Weights of a small GPT-style language model, trained from scratch on English Wikipedia.
Size: width 704, 11 heads of 64 (1 for keys and values), MLP 2112 GELU.
Training: a variant of Adam for these matrices, 10289 steps.
MLP neurons of a small language model. Each row is named by its layer, matrix (up: input weights) and neuron, and shows model dimensions 144-239. Each number is 128 + 24 x the weight over its row's rms, rounded and kept within 0 to 255. Numbers have three digits each.
After each neuron's rows, "fires on" lists the tokens most often at its 100 highest values on Wikipedia text that the model never trained on. A number after a token or word is its count.

L4.up1655:162112129113135106105123134113118113131188117131129161110132145129138093093138123151138148107155108132088172100122157140103105096118135158128155114147138181130182118179127175097108115136125143137117118126143105108145089135120122089143073144117110091111097145139130118173124109080106062130
fires on: "0" 20, " p" 10, "th" 8, " Go" 8, " P" 6, "m" 4

L4.up1386:150177171124155096118089119087093126116073117158165072161142107133165107157107141086126172163130113109094116093126114123152142103133126157178082114107127105172155120084127145146131155106132084139132099143160112119122128136116106087130139137124123159131118181166170110125101128134086084152
fires on: "." 49, " not" 6, "avi" 6, "hi" 4

L4.up894:141131127152112119106110147143190106128112115118175100179094120101123125103141121137137133081162130129127110129115106170095108142120143143116113126123122120138152112150125134134105079115118136130108143132117088153130168175113101159165114133096124163118162128154116125118089138082101165095
fires on: "'" 20, " E" 14, " his" 14, "our" 6, " same" 5, " the" 5

L4.up565:157112156093118156111127139164130133108168113144145136111124138178108154103140131119120144156120085110154149074108148173158126119090133143112157157160127155094139095104110105125105119128148130141115135128120117141134066170165163169101090104081083162116106187116090122130089110113133104130
fires on: "\"" 88

L4.up383:145097157102117133111107133138111154125119126142186113159114112081110118115059128136117137120156119137137105163136121137082128086149164107132086071102121097150116103092106146128146136113155110169128147117113128176130154127132151147135135117103171154157141136150118140131126128137102118157
fires on: " as" 23, "es" 14, "s" 6, "as" 5, " most" 5, "ets" 5

L4.up2055:125076143110108152110144102129139105135138133083183176169156114126141114132159128179106101090141119129116126103121107164117175120132128132117119125109119113140142131137076163160114114131143167157120106139158114109133142124118132158122138139112090163064119149142078121131167154099111095080
fires on: "ro" 21, " |" 9, "ul" 9, "lo" 8, "|" 6, "li" 6

L4.up218:117122120122127104137142158106127177123138152148095146119147150120134141100098114117141107121120124169142187147139122108074123103147122121145114129119161149155151139132111114148159140143134139120120130179143112192126131121118170155174148120113091169111130092154110132108160146139113156157
fires on: " M" 25, " Cor" 12, "or" 11, "M" 10, " V" 5

L4.up999:191148138132109169133139126094139121134100078136150113172106147137115113133119085120112099058129129116136159090164104100140124154183092112139139128115080150087113081095114110149107149151111058098121126145122084108134170192100151105142154090155141136096168111093093125136137136145134126159
fires on: " a" 19, " Pa" 14, " E" 8, " his" 8, " Ha" 6

L4.up1082:113134151115143109129178148177172175097136118115129122166136154151145122143164121159097104125162093112116080130121097112132136164153122091113134136101094132106166105158083120145121107121133101125159132123166101132124100121130118105122131126119152128095142086084154082081084161128168115158
fires on: "8" 29, "om" 13, "im" 12, "um" 5

L4.up1628:156113100135130137086099140135115149116124136152142117175168128110159131121136096118183141048109134148118141140093114133120113087123128125137120149138188177124122138142081142131093072115095149103073142105196117114155152145082129109154116130132109132147117106123135109132133088165097145148
fires on: "ra" 18, " in" 14, "===" 14, "2" 12

L4.up1447:128116131140095139113187112097142131134153126165123155084123156162136121155140155140141137129163087164104102122121121172125139132126149102139128175146175145149098083117119140120114148129107140143140144169125146131134095157098160152126195149100128166101153109127133127121110150119119124144
fires on: "'" 44, "8" 14, "4" 12

L4.up1791:112101115116118175105078170129107128141109135125149102169107105133116085108099105107097130151169109125124054123135123143140117114158185129174162144175142152161071097117125174092139105117135122151074127128112119110162136125139140131169092167110128127109132152123090124152133112086148100130
fires on: " a" 42, "a" 14, " Se" 8, "se" 8, " A" 4

L4.up1130:133107144134081113114124083101136135128135080122146116139080146142128148148115129118114147152123093081141156142110114130128125147163108110092128057121142099141144106120152124155134109130106137111117146120117135136147124150116110135160143132085063112142190161142092180129136147122121103148
fires on: "," 43, " with" 9, "x" 5, " which" 5

L4.up1357:106132126184141112137105099139123104144093122156140133107124062116126117136127140137129151082137118094123149131160074076138141185131168132118092098086122171138109152149150119150087094127111144137122138154124126147117124136092122107161147104126083106121130145104114092115146109142134154113
fires on: "2" 28, " of" 16, "ti" 5, " p" 5

L4.up616:140100145125122126127112151132104103128120166086116104124096111157109096137150145136118156087118132175110122129117121091172135142110101137114094194108136178108127124131116100136115143146110113108160116128106109137141110158131119133203108157116132176096077097158152139122136138056142101109
fires on: "d" 19, "de" 12, "te" 6, "di" 5, "z" 5, "ud" 5

L4.up75:124133159150140155081134137135105117140108132185166124118069142120163133123113111138111094115132107156128122145169096170132132140162108123090138123114141167174166104128141105113146118129129139140103089129163182159140136115119121096110167123093111139114089158098119119123109130146111072120
fires on: "6" 76, " Mark" 4

L4.up954:131107177120126157112095082135177159088138102135128140161152125082158148117119107125132150098155104149103121112162117091120145089134145150135163125117114155119149135155110134115121092112112098154183145118093130128134154082110131109102138134130106151139111126102153096116103115146121111125
fires on: "," 34, " and" 15, "×" 6, "chi" 4

L4.up53:133109169100151145125105109139122121111170172160128168153133155134150167118109106167127137124172084150149132117109145132151153155137125107132178160103173135069137170106109117147131080132126136117125129122107113155164123133107161186138164134148139151121105109103175109117112106137150132121
fires on: "4" 53, "9" 11, "ise" 5, "ul" 4

L4.up728:153088108103133120130190124099169127086091098135149147119106162076144135155127130108085163103120109116094149077168142082111143145140114171102156183136101100174156134118149154120110112109110157127114125111192111162130167132150118110151117129109176175137113136123128121134123150152185111111
fires on: " Val" 14, "B" 11, "m" 10, "F" 9, " Ham" 7

L4.up1351:143135155123123141115130125125164100152091120099118106179121096110164162132133143138073090124158103134128111085101131127139120152145149147124111120123108121156130112113099148126094105132126145114139101126170091128120150106149153142177112137094148137092107099075126078137175122105141104122
fires on: "p" 35, " a" 9, " F" 5, " ft" 4, " A" 4

L4.up1426:120121125142116142132139132111084132124101172159127122105153137122131171155123127119129066125133129152146144142135127124127150130150124116133123153082156134159114104106122120127152127129145141172104114106138135160147126105178088181169151155112106133112133122109153155120155146166130099112
fires on: "2" 29, "ni" 8, " In" 7, "^{" 5, " A" 4

L4.up1774:134120136158137138163089152161137099136122125142169141146135139128132152121104079123131095147144121182111128133154101113149130146138123129121116085163179177120130136169138134153121114144093133149103143162138079088146147132152146127162150133118091137123091120131091128107153104112099127111
fires on: "-" 24, "n" 22, "6" 7, " Rhode" 6, "ron" 6, "3" 5

L4.up183:178128171114129113112116155113090126126138162157150133111116120111164108155111099129130153146120085127167141137093110133106144121159142077152146100116108128160131137114132099091117094164170151115130116101151114164157144106134122119123134125128129130127123134126083133125147148139078117158
fires on: "," 35, " only" 9, " most" 6, "s" 5, " least" 4

L4.up1344:134112091121123155143075138141158142156119127116152110117118100154098144129065134142096097081130135098128113147155156128151132144161120121084082133069113151072156151112158137131119093144150166137126144087163129158136104201166109110125095152161129103147130110134165160143124121117099139107
fires on: " that" 23, " where" 22, "ba" 8, " which" 7, " how" 7, " what" 4